config = dict(
    n_layer=9,
    d_model=896,
    n_head=14,
    n_kv_head=1,
    head_dim=64,
    d_mlp=3584,
    vocab_size=8192,
    activation='gelu',
    norm='layernorm',
    norm_place='pre',
    norm_eps=1e-05,
    positions='rope',
    rope_base=10000.0,
    rope_fraction=1.0,
    qk_norm=False,
    attn_scale=0.125,
    bias='none',
    tie_embeddings=True,
    parallel_block=True,
    init='normal',
    init_std_qkv=0.0244,
    init_std_o=0.0244,
    init_std_up=0.0244,
    init_std_down=0.0244,
    optimizer='muon',
    lr=0.016,
    lr_mult_o=2.0,
    beta1=0.95,
    lr_head=0.00508,
    grad_clip=0.5,
    warmup_steps=200,
    schedule='wsd',
    decay_fraction=1.0,
    decay_shape='cos',
    final_lr_fraction=0.0,
    batch_tokens=131072,
    seq_len=2048,
    doc_mask=True,
    train_tokens=811000000,
    steps=6188,
    dataset='wikipedia_en',
)
MLP neurons of a small language model. Each row is named by its layer, matrix (up: input weights; down: output weights) and neuron, and shows model dimensions 442-537. Each number is 50 + 10 x the weight over its row's rms, rounded and kept within 0 to 99.
After each neuron's rows is what it responds to, as a language model described it from the Wikipedia text at the highest values.

L5.up2925:56 51 64 71 53 58 58 32 62 41 49 51 48 52 48 49 47 42 52 53 65 61 69 36 47 36 51 45 46 42 43 33 43 39 62 46 50 38 43 44 58 33 31 57 44 55 51 38 56 44 44 52 59 46 50 34 44 50 48 59 63 57 61 71 57 41 47 46 37 66 47 51 63 81 38 40 45 53 44 65 57 45 46 65 47 57 49 54 45 47 58 79 46 59 46 44
L5.down2925:64 48 55 44 53 60 54 56 48 59 45 51 39 48 50 56 66 66 32 63 55 38 58 43 30 46 40 54 55 53 42 55 51 57 53 40 40 46 54 49 51 49 49 55 61 52 45 62 27 52 53 36 52 54 47 44 63 40 58 63 36 54 34 49 50 58 45 55 51 52 63 69 72 58 32 62 41 39 40 56 46 69 56 51 52 42 41 58 62 67 58 34 60 29 39 52
Responds to: Prepositions and short connectors inside a noun phrase or title, such as of, with, for, de, linking a noun to a modifier: pickup with, Sons of, Dynasty of.

L4.up2745:62 51 68 41 44 61 48 66 53 51 46 43 46 44 55 52 63 46 32 39 70 40 41 48 62 63 63 53 62 49 53 46 54 41 64 48 34 42 33 43 43 54 34 50 49 46 49 44 45 25 48 65 41 39 62 49 56 36 48 23 49 62 66 44 61 49 59 66 54 51 60 67 54 56 50 32 52 41 49 54 51 53 39 33 60 54 58 53 50 45 53 45 35 47 49 59
L4.down2745:37 52 52 43 54 55 56 58 46 50 39 60 53 56 54 33 63 50 57 49 44 60 48 42 50 48 35 71 41 48 53 53 47 52 40 69 65 65 56 50 57 45 46 44 49 81 58 44 43 44 50 61 33 42 37 62 50 41 44 62 49 51 43 62 53 58 43 74 56 55 50 56 55 48 58 49 34 54 49 50 58 47 34 38 64 68 37 49 45 47 52 58 45 56 35 48
Responds to: Final or inner subword pieces completing a person's surname, mostly after a first name in tables, rosters or bios, e.g. Dix-on, Cars-ley, White-field.

L5.up1484:53 51 66 44 48 68 55 54 38 56 63 54 47 41 52 39 66 43 43 46 51 39 48 40 64 56 53 56 60 49 65 54 52 54 64 31 50 56 53 54 71 52 51 48 24 50 58 45 73 28 54 50 34 37 50 58 70 52 52 45 44 51 63 48 39 67 64 12 49 54 50 53 33 53 33 33 47 31 43 40 57 58 64 54 52 52 29 72 55 45 52 53 44 51 60 55
L5.down1484:52 42 54 39 49 54 44 43 50 69 40 51 45 47 45 43 49 58 50 57 67 51 63 38 78 53 44 63 63 57 39 55 46 42 25 60 48 32 68 53 77 42 46 73 61 41 68 37 51 34 62 49 54 48 54 64 52 53 49 60 52 40 52 48 64 49 52 49 45 61 65 56 42 48 50 31 50 64 43 50 51 50 46 46 58 43 56 40 55 62 50 48 41 51 41 65
Responds to: Prepositions, dashes and commas right after a place name or year, linking to the next place or date: 1923 –, Suffolk at, County,.

L4.up2687:52 42 55 40 35 46 53 63 52 43 67 57 37 56 42 66 49 55 49 43 55 56 55 58 48 72 42 68 43 68 54 50 39 37 50 60 49 61 53 42 49 49 59 40 49 40 40 44 26 52 56 53 55 56 55 52 65 67 57 48 54 55 51 58 69 53 58 53 50 43 50 50 50 65 44 51 45 49 34 58 50 58 42 25 50 46 61 56 31 41 66 62 49 49 53 39
L4.down2687:46 71 47 54 64 48 36 43 38 43 48 63 54 48 67 61 32 46 26 57 35 65 50 40 45 49 52 50 55 54 53 53 54 58 54 35 58 60 52 43 47 39 26 59 56 50 69 66 48 42 46 68 52 64 57 26 40 56 56 45 42 40 53 58 42 58 36 36 40 54 40 48 48 58 48 58 42 67 53 65 47 45 45 69 47 41 50 34 57 62 49 49 36 52 47 64
Responds to: Mostly the token of after a noun, as in Hall of Fame, freedom of the press, or the of in offer; also weaker word-ending pieces like -ed, -ful, -ous.

L2.up398:39 67 55 59 34 43 45 43 42 70 51 54 66 51 53 44 58 45 49 56 46 47 36 63 72 39 71 38 64 45 46 70 78 24 54 56 54 45 45 58 67 42 47 53 65 43 42 45 46 49 26 36 57 44 51 48 62 53 51 41 39 56 51 59 53 60 60 34 48 57 50 58 45 47 35 47 45 46 59 46 37 41 31 34 53 47 63 39 45 46 39 51 59 50 38 59
L2.down398:55 53 63 68 45 60 55 50 60 62 58 33 55 46 79 49 42 54 41 38 44 55 52 46 42 62 53 48 55 58 47 44 56 46 47 52 45 57 63 62 46 42 48 66 42 57 41 46 51 48 57 52 47 17 50 58 41 46 72 71 55 50 55 54 56 38 56 64 41 28 42 38 58 56 78 31 52 62 40 43 32 56 49 46 36 35 43 50 44 59 57 51 41 37 41 59
Responds to: Commas, closing parens, or dashes right after a long noun phrase ends a clause mid-sentence, e.g. "Washington," "Monte Albán," "three children—".

L4.up146:53 68 49 57 39 65 40 70 61 65 34 50 34 65 50 40 64 66 45 54 55 36 48 40 38 53 42 54 54 58 53 57 51 59 46 66 52 31 47 51 44 40 56 46 52 31 24 50 41 59 46 48 56 42 42 50 46 42 52 41 47 56 64 55 66 45 32 51 57 46 30 54 54 50 55 53 48 46 40 42 45 52 58 38 44 44 45 52 70 55 38 56 43 56 46 36
L4.down146:46 51 61 42 52 59 74 67 55 39 37 63 61 46 52 61 40 48 34 30 40 35 47 52 40 49 36 60 51 61 47 52 40 52 42 69 51 54 58 42 48 46 42 33 75 54 56 46 54 31 39 55 56 60 48 54 41 26 35 46 44 71 46 53 48 32 46 64 63 49 59 56 61 42 70 41 54 48 46 42 74 36 45 49 57 36 52 55 39 34 39 65 59 42 55 65
Responds to: Word pieces that finish a split verb, often the -ed ending (befriended, curated, presided, assumed), plus whole verbs before by (followed, led, accompanied).

L4.up1189:50 53 24 41 46 61 58 50 56 58 54 41 43 66 71 33 44 32 68 50 43 52 50 53 35 52 57 56 49 43 39 53 62 40 46 54 52 67 53 39 57 44 49 56 48 50 43 58 48 43 64 54 49 47 50 29 59 45 52 60 41 46 33 51 58 49 31 58 54 54 66 61 61 44 45 51 38 42 72 62 49 47 44 64 56 32 46 45 54 55 37 52 65 52 38 52
L4.down1189:38 53 48 59 53 35 56 52 60 61 31 51 67 56 29 43 63 55 52 47 46 42 58 51 72 41 49 48 49 46 66 61 52 46 58 60 62 55 49 66 46 44 48 58 53 57 30 46 55 38 32 27 52 54 46 40 48 51 59 48 46 44 39 37 39 65 64 38 51 69 53 47 58 61 38 68 53 45 22 49 60 40 50 57 29 43 62 37 56 68 45 46 62 46 50 52
Responds to: Short fragments inside foreign personal or place names, often in tables or lists, such as Valent-in, D-an-ish, al in Nour al Din.

L2.up236:57 58 53 52 48 37 57 58 57 58 53 56 36 52 35 29 53 44 62 57 53 32 80 41 56 46 43 50 38 46 54 55 66 31 55 61 53 44 46 52 56 56 64 64 71 65 49 49 60 43 47 56 61 50 49 46 42 31 51 43 32 57 41 46 42 39 59 64 24 49 48 47 68 43 47 57 61 44 39 51 50 48 28 52 44 63 45 38 62 53 43 56 53 59 65 38
L2.down236:46 46 60 46 46 40 60 49 51 46 46 56 71 64 54 51 53 45 54 36 37 53 63 50 66 50 41 64 47 47 32 37 43 43 67 33 47 41 68 40 60 62 58 52 42 48 27 46 50 44 44 53 53 78 59 36 51 26 39 59 53 68 40 44 60 45 49 50 67 56 53 46 61 64 53 58 55 53 45 57 46 53 59 50 65 48 28 33 36 59 38 53 57 38 33 37
Responds to: Inner or final word pieces of proper names, mostly surnames and place names in tables or lists, such as McCla-ry, Dun-gan-non, Thorn-ton.

L2.up629:59 44 44 53 59 39 46 59 66 43 67 46 58 44 62 61 33 44 59 47 32 38 63 43 56 30 38 40 37 58 49 54 42 40 57 44 42 52 43 54 55 52 44 51 68 49 57 62 61 46 60 50 43 57 57 52 54 38 58 60 49 56 58 50 54 58 47 70 29 44 55 58 57 56 41 41 61 73 35 56 50 48 60 61 34 35 43 66 31 53 41 46 40 29 33 48
L2.down629:49 68 64 40 52 48 49 44 49 78 57 47 57 41 44 43 65 55 42 68 57 53 52 45 53 43 51 47 64 29 55 60 64 47 55 44 32 51 61 59 58 51 41 48 54 37 49 37 43 56 50 37 34 73 44 49 57 41 44 52 41 42 63 54 57 58 64 66 66 51 42 49 52 64 43 54 62 37 48 44 49 36 43 39 58 56 48 44 61 50 80 61 60 38 73 49
Responds to: Word-piece tokens inside foreign personal and place names, mostly in sports squads, results and lists, such as Han-o-un, Mil-o-vanović, Guadalu-pe.

L2.up1737:31 43 50 52 45 41 64 51 53 62 47 68 55 38 65 39 37 51 58 52 58 42 42 62 52 55 44 30 56 54 51 43 52 49 52 57 60 58 49 42 36 29 60 49 54 35 43 40 45 36 32 56 48 42 56 49 39 41 58 47 50 63 57 64 29 49 65 38 62 67 38 46 50 49 34 72 49 30 50 63 63 54 42 57 52 53 25 47 45 33 60 58 55 58 57 45
L2.down1737:71 34 41 49 51 59 39 50 32 47 60 50 60 39 39 43 43 53 52 63 73 56 44 39 61 44 44 36 36 44 60 34 43 40 51 45 38 41 49 48 62 42 55 28 47 45 46 57 56 43 47 57 55 15 26 36 48 30 44 52 50 38 60 46 57 39 60 43 60 46 67 38 57 60 54 50 41 67 53 57 66 56 59 39 55 52 65 60 50 52 59 63 37 42 55 48
Responds to: Verbs or verb pieces at a point where an object or complement must follow, often after "to": to restrict, to govern, encompasses, features, divided into.

L5.up131:46 50 54 54 53 60 43 39 20 56 63 46 52 52 71 58 58 49 50 47 37 52 67 55 50 38 70 47 39 45 31 51 59 44 61 44 51 42 55 58 49 58 52 32 49 48 46 47 68 52 42 50 55 32 60 39 51 56 56 34 62 44 51 44 43 50 51 47 54 71 46 59 84 43 50 43 26 40 42 42 43 42 52 53 40 33 45 52 53 49 48 36 66 54 50 55
L5.down131:65 48 48 41 41 42 53 42 41 53 35 45 67 55 51 42 51 48 60 37 43 45 39 44 59 44 53 44 64 48 48 39 45 54 57 51 50 56 50 60 41 42 35 36 56 56 40 51 39 53 50 46 51 57 66 55 58 44 60 61 53 48 53 50 39 53 34 59 51 41 49 43 53 49 46 66 57 54 63 50 39 54 55 51 55 35 56 47 57 50 60 63 43 46 74 36
Responds to: Tokens partway through a multi-word proper name or title, before its remainder, e.g. Mr., S., Sam-uel, Professor of, The Great.

L5.up1459:59 62 74 44 42 34 69 40 52 28 50 45 63 45 41 41 64 41 59 52 60 41 44 63 56 45 50 61 50 46 52 55 40 64 54 65 76 54 57 48 53 38 38 50 48 60 46 55 54 51 46 43 53 64 57 44 63 60 54 48 28 54 80 62 44 41 50 43 44 64 51 69 53 44 61 62 42 50 40 45 54 59 50 46 41 49 39 47 36 44 46 60 49 36 54 65
L5.down1459:59 51 53 45 54 77 49 64 44 42 52 45 56 54 67 61 37 38 67 48 58 52 43 33 47 42 51 45 52 44 69 50 47 50 66 58 41 55 57 55 44 42 54 44 54 61 42 41 55 56 52 53 68 52 49 46 53 54 55 38 49 47 38 39 52 59 56 68 51 52 42 46 49 52 47 65 56 60 62 72 45 34 47 57 68 50 47 46 49 56 37 45 56 49 59 48
Responds to: Non-initial pieces inside a word or number, such as a second digit or inner subword: 5'0', 5'5'.3, Cap'it'án, Polit'bu'ro, Arm'istic'e.

L4.up3219:28 35 26 43 34 41 47 31 53 44 64 51 57 34 48 47 47 39 59 56 39 48 62 35 45 38 49 49 41 45 68 47 66 65 46 61 47 61 65 59 44 69 53 65 49 56 49 40 41 66 41 43 47 60 44 26 42 52 66 32 48 55 49 48 65 56 60 59 58 45 51 25 52 55 62 44 61 45 72 49 51 43 49 52 66 55 51 47 52 42 70 52 65 37 47 56
L4.down3219:52 42 60 66 32 40 42 44 61 59 57 69 57 34 51 42 56 39 54 43 45 39 47 32 47 43 57 49 39 45 45 36 54 51 39 76 49 64 67 58 52 54 35 58 42 40 42 55 57 40 37 43 57 59 41 53 56 66 69 41 48 41 26 35 49 38 47 35 45 45 53 52 42 36 61 55 32 58 47 61 63 58 58 75 47 42 57 46 32 60 46 58 51 57 49 39
Responds to: The digit 1 as the first digit of a multi-digit number, often the second year of a range (1918–1947), also table scores, vote totals, dates.

L5.up1854:43 59 60 51 32 57 41 64 44 63 46 52 44 35 37 60 54 51 50 52 51 66 63 48 63 49 47 68 55 41 43 45 57 69 51 28 50 25 50 37 54 53 62 59 45 47 41 53 49 49 33 56 40 41 51 40 55 68 45 54 50 51 32 44 49 45 71 51 71 70 50 29 52 50 57 47 59 36 62 62 50 43 37 53 63 61 42 45 52 35 61 43 72 39 40 42
L5.down1854:42 56 26 47 32 51 37 40 52 53 48 51 72 57 42 52 49 45 40 42 65 28 48 59 42 30 67 56 51 37 41 74 51 46 52 55 55 72 58 58 62 61 50 47 43 31 71 39 49 61 54 50 53 63 38 50 47 39 32 52 46 34 64 35 41 28 45 50 53 39 47 52 62 65 42 55 52 57 35 42 60 48 56 53 52 41 68 41 48 49 37 52 46 50 44 57
Responds to: Word-piece tokens in the middle or at the end of personal and place names, mostly in credits, rosters and sports tables, e.g. Brom-ly, Cran-brook, Tobia-s.

L2.up2711:37 63 61 54 35 38 41 61 70 42 58 69 50 58 56 56 32 31 55 45 52 37 47 60 62 41 42 59 48 55 51 64 45 47 52 40 36 68 52 60 40 66 53 70 50 45 56 53 52 45 36 43 45 41 60 61 45 55 54 52 55 43 51 63 55 61 49 44 69 58 54 63 76 28 52 56 44 33 55 63 52 55 47 70 55 60 31 58 46 62 46 56 51 64 63 76
L2.down2711:50 48 50 51 53 48 45 43 47 61 39 54 54 33 41 56 69 67 39 58 62 56 51 57 57 70 45 32 72 60 41 54 52 30 38 50 64 43 47 36 53 50 41 48 39 61 34 47 38 33 61 40 50 33 57 42 48 42 35 49 59 51 48 63 65 46 41 31 46 59 41 54 34 40 65 37 37 46 50 42 54 50 55 61 42 50 54 27 59 54 47 42 54 35 44 51
Responds to: Inner word pieces of proper names, often places, clubs or country codes in tables and lists, such as Dunfer-m-line, Winds-or, ISR.

L4.up2572:65 64 51 40 55 58 28 48 71 58 40 45 27 54 64 51 60 61 53 31 57 31 40 64 57 48 67 51 66 39 53 56 38 47 73 54 57 50 57 45 61 54 40 42 44 57 54 59 46 43 45 69 60 53 46 60 45 43 26 59 53 47 44 55 46 64 48 56 43 62 49 20 52 40 49 55 40 51 60 58 52 43 46 55 50 50 68 47 54 67 50 63 57 57 31 48
L4.down2572:47 39 48 54 60 43 50 51 45 50 57 40 61 40 38 47 59 52 39 66 43 57 66 56 31 46 61 61 43 41 66 51 52 54 39 63 56 55 43 48 53 52 56 54 56 56 38 61 57 55 69 40 55 36 59 31 30 55 48 42 35 52 57 42 51 45 34 64 42 45 52 60 58 63 45 45 53 40 65 50 42 39 48 58 53 37 49 49 45 29 54 34 46 49 74 40
Responds to: Column-separator pipes and semicolons after short abbreviations in sports tables (W |, PF |, DAY;), plus "and" joining two nouns (Congress and).

L5.up1384:51 48 56 57 53 65 51 64 49 73 51 54 59 73 38 51 52 52 43 47 56 36 55 35 52 44 47 56 60 40 68 72 41 46 49 59 46 55 51 41 45 37 64 51 38 51 59 56 48 53 44 52 48 47 55 68 64 59 35 44 43 67 38 70 55 54 36 51 39 41 44 43 33 46 56 65 51 62 56 51 47 50 35 50 60 38 54 27 45 36 38 35 37 45 41 46
L5.down1384:50 59 43 57 47 53 48 48 41 60 40 45 56 49 41 41 46 52 57 65 36 59 55 54 44 48 54 45 59 49 45 55 28 39 33 58 71 52 45 49 53 36 41 56 37 63 48 50 65 58 53 59 51 48 58 40 58 54 55 46 50 43 56 65 46 47 60 64 43 53 41 45 42 46 70 50 48 63 61 57 67 57 42 56 44 34 43 39 41 61 44 55 43 45 59 43
Responds to: Fires on the token right before a person's name: the cell divider after country codes in sports rosters (NED |), title words like governor, winner, mayor.

L2.up999:51 71 53 64 57 77 52 38 40 28 42 44 52 49 43 58 48 53 33 52 40 62 34 55 54 45 51 46 48 49 42 41 47 54 76 48 53 52 59 57 37 50 56 46 37 57 52 44 56 59 33 42 45 48 46 59 51 45 53 51 53 53 46 60 65 60 56 43 42 65 43 35 42 52 51 31 60 44 65 57 66 48 48 58 53 63 51 58 46 38 50 54 24 38 48 43
L2.down999:55 49 44 66 54 55 44 46 43 50 43 35 52 48 58 62 45 53 30 62 62 60 58 36 41 36 57 81 40 47 46 55 42 30 45 55 55 57 54 64 58 60 54 64 22 43 58 46 67 45 50 57 40 31 49 66 51 49 43 43 42 48 44 39 52 65 53 62 62 40 48 54 52 55 59 44 39 57 55 43 54 56 54 72 55 41 42 53 64 61 67 48 43 40 45 62
Responds to: First digit of a multi-digit number, usually 1 starting a year or score after a space, parenthesis or hyphen, e.g. (1945, L 109.

L2.up2045:51 55 48 50 63 66 56 54 43 51 61 60 60 53 48 50 43 49 50 43 29 48 40 41 52 44 44 67 57 45 57 62 54 36 52 37 48 60 52 45 47 46 62 44 54 41 61 52 58 58 41 54 45 58 52 43 31 44 49 33 62 56 64 60 42 56 59 29 47 63 47 53 57 60 44 39 58 08 37 50 43 63 49 47 42 62 61 45 54 54 41 58 60 45 54 41
L2.down2045:54 38 46 56 61 55 47 37 41 59 46 39 58 60 44 44 46 64 29 50 40 40 75 44 40 50 52 54 70 52 47 51 49 42 41 50 53 45 48 51 57 62 50 40 44 71 52 52 54 52 42 52 46 70 42 46 47 41 46 61 51 50 45 44 54 42 46 48 54 50 38 53 40 32 60 32 58 37 39 54 45 59 70 45 44 42 30 51 25 42 48 45 49 47 71 63
Responds to: Fires on prepositions that join a head noun to what follows, such as Queen of Spain, spot for birdwatching, over twenty volumes; sometimes fires on word-internal pieces like over, sp, up.

L5.up1292:55 54 55 45 46 43 68 59 43 58 45 53 39 60 45 64 47 38 65 51 48 41 51 43 59 55 32 54 58 49 53 30 58 54 43 33 62 40 54 36 52 48 50 46 53 38 44 48 48 49 52 50 44 39 47 46 54 52 51 51 53 51 55 55 40 52 58 63 44 60 61 58 57 55 34 48 42 59 43 50 48 55 66 57 51 59 42 45 48 30 38 59 37 58 50 49
L5.down1292:35 37 46 49 40 54 47 48 52 61 45 42 48 58 58 63 50 38 40 48 49 53 56 54 54 51 53 61 48 51 51 42 60 42 61 42 39 50 54 48 48 46 54 44 59 72 53 59 47 48 35 47 46 55 51 43 39 33 33 63 51 57 43 55 41 40 64 46 43 46 44 44 74 53 41 53 42 45 68 65 57 44 44 57 44 62 50 46 53 54 40 32 52 37 60 55
Responds to: Final subword piece that completes a proper name, mostly people's first names, also places, as in Melis-sa, Robbi-e, Alban-y, Lincol-n.

L4.up2064:52 60 48 55 42 54 32 43 53 39 43 37 44 53 64 63 52 45 54 33 40 58 57 46 42 41 36 54 48 41 55 47 34 49 62 59 61 37 39 37 47 57 63 39 65 61 44 41 61 35 54 44 43 70 50 38 42 62 38 45 32 41 56 55 62 67 41 43 59 55 50 62 50 58 76 41 50 24 66 55 53 51 58 35 48 46 49 55 49 59 55 48 58 47 43 39
L4.down2064:49 29 63 48 55 58 48 68 37 44 39 57 47 43 40 42 28 50 52 39 60 42 52 84 48 48 58 38 35 60 38 53 68 60 66 37 44 48 50 62 52 54 45 30 37 56 52 47 71 70 50 50 45 67 56 28 30 51 41 52 58 32 48 50 55 56 43 45 48 76 45 52 52 51 59 74 35 65 60 69 72 50 56 61 53 64 68 72 63 50 51 56 56 49 50 29
Responds to: Word-piece tokens that finish a partly spelled word, often suffixes such as provision-al, week-ly, sentence-d, Post-al, or a middle piece like decision-ma-king.

L4.up3496:58 46 61 45 66 56 62 53 36 63 39 63 55 52 52 36 31 52 43 63 53 57 55 62 53 47 55 40 58 43 40 53 35 46 48 46 64 44 67 47 56 55 49 41 47 50 23 37 54 51 53 53 57 70 50 46 42 45 54 60 29 37 54 63 74 52 53 53 43 72 74 57 66 44 53 32 41 59 42 63 36 50 49 36 38 41 48 46 45 34 54 24 43 61 35 58
L4.down3496:42 59 64 58 51 60 52 42 53 61 55 28 47 50 51 49 42 47 64 53 47 41 50 45 50 39 51 58 39 32 43 38 65 48 49 40 22 61 71 30 39 54 48 60 64 73 63 50 47 47 49 55 39 59 55 43 48 48 41 67 46 49 47 47 35 43 69 61 49 51 47 46 68 54 49 47 71 48 74 52 44 46 54 55 38 38 69 45 68 32 50 45 48 67 47 47
Responds to: Final pieces of multi-token proper names, mostly person names in biographies and lists (Joaquín, Robbie, Samuel), plus connecting hyphens or dashes inside names (Angers–Loire, Austria-Hungary).

L2.up2580:58 57 41 44 59 52 62 46 55 56 52 58 50 50 52 43 45 40 42 42 49 40 65 55 44 57 47 35 57 34 58 56 56 68 58 74 48 77 56 52 53 37 51 34 31 32 48 50 52 69 61 34 66 42 62 69 43 37 71 46 44 55 59 56 38 52 66 49 60 30 40 63 37 54 55 61 51 49 43 49 52 48 72 53 53 59 66 59 38 45 61 47 44 36 48 50
L2.down2580:48 41 55 32 58 56 67 53 53 58 36 65 61 47 65 44 73 60 47 69 45 43 37 53 63 60 31 62 47 56 48 46 54 51 20 42 51 36 40 46 60 42 68 45 60 57 49 49 39 59 37 55 50 61 59 31 55 47 40 50 54 68 41 41 51 37 62 38 47 44 45 48 64 43 51 53 56 54 48 48 54 54 56 42 49 55 40 38 36 44 48 40 50 69 43 62
Responds to: Digits inside numbers, especially the middle zero of round approximate counts (6000, 800, 300,000) and later decimal digits, plus empty table cells.

L2.up2157:48 47 45 59 64 53 44 73 63 70 35 40 41 41 26 51 33 46 45 50 42 37 52 29 49 46 36 49 43 54 41 46 61 45 62 57 64 27 48 42 63 42 63 39 68 60 54 36 48 44 55 52 50 62 62 45 55 29 47 43 57 47 31 63 82 44 63 72 49 52 44 39 41 50 52 42 35 41 57 41 47 48 34 50 72 57 56 33 49 54 39 26 53 61 46 69
L2.down2157:59 41 42 50 43 55 53 47 60 40 55 54 41 35 53 44 45 51 45 45 62 41 65 52 52 56 43 52 59 61 31 64 58 46 47 31 43 44 64 46 45 41 55 47 40 44 56 30 40 39 57 51 58 59 35 52 54 44 24 38 38 66 49 60 45 38 36 44 56 54 48 48 40 37 32 40 44 50 64 48 66 57 47 51 51 39 43 65 58 36 56 47 47 55 44 46
Responds to: The preposition at, or an infobox colon, introducing an institution, venue or location, as in educated at, began her career at, Alma mater: Wadham.

L5.up201:55 58 30 67 39 44 32 55 27 54 52 49 66 61 40 43 57 60 42 46 54 63 66 40 47 53 51 67 38 36 37 48 68 25 37 53 53 41 39 61 58 57 57 53 57 49 43 65 50 39 31 35 42 48 49 62 58 56 42 25 56 34 70 55 48 49 45 55 71 41 64 60 48 36 49 53 44 56 77 54 45 37 59 50 54 56 48 39 59 62 58 54 53 58 64 65
L5.down201:42 55 54 37 46 53 42 40 40 48 54 68 29 52 47 49 47 79 60 60 46 63 38 42 49 59 54 41 69 45 44 60 49 54 33 32 62 52 61 43 52 39 43 48 45 39 51 53 52 53 62 42 58 48 46 48 49 51 56 23 52 58 44 30 35 60 56 60 55 43 54 41 52 72 76 46 66 49 55 58 60 48 46 46 43 48 47 73 49 39 68 53 45 44 45 49
Responds to: Inner pieces of split words (nu-tri-tion, memo-ra-bilia, so-lit-ary) and clause-internal commas after place names or clauses, plus some mid-phrase words (such, with).

L5.up3360:50 44 46 57 39 57 51 40 40 59 57 49 52 42 48 48 48 40 46 47 65 30 40 47 40 65 63 52 53 75 56 43 46 43 49 62 56 53 57 23 60 73 48 42 48 38 34 48 62 42 65 39 43 55 61 57 55 46 47 52 47 63 59 60 58 53 65 46 51 59 41 46 64 57 23 66 46 42 49 37 44 67 47 56 43 42 61 46 76 52 50 47 53 37 59 45
L5.down3360:57 48 63 41 32 45 53 30 54 44 26 61 39 58 60 61 46 52 60 51 72 50 42 50 51 57 27 50 41 52 56 68 41 36 45 56 55 55 50 47 47 42 40 67 64 55 49 43 59 72 48 54 77 41 65 49 58 61 52 45 58 32 40 32 35 49 59 69 48 52 39 51 55 51 83 46 53 68 61 62 44 30 53 52 55 59 39 40 62 52 38 50 57 46 66 46
Responds to: Mainly the re- piece starting a verb (re-medy, re-structured, re-quiring, re-wind), plus other verbs right after their subject (reflect, inspired, are) and scattered name fragments.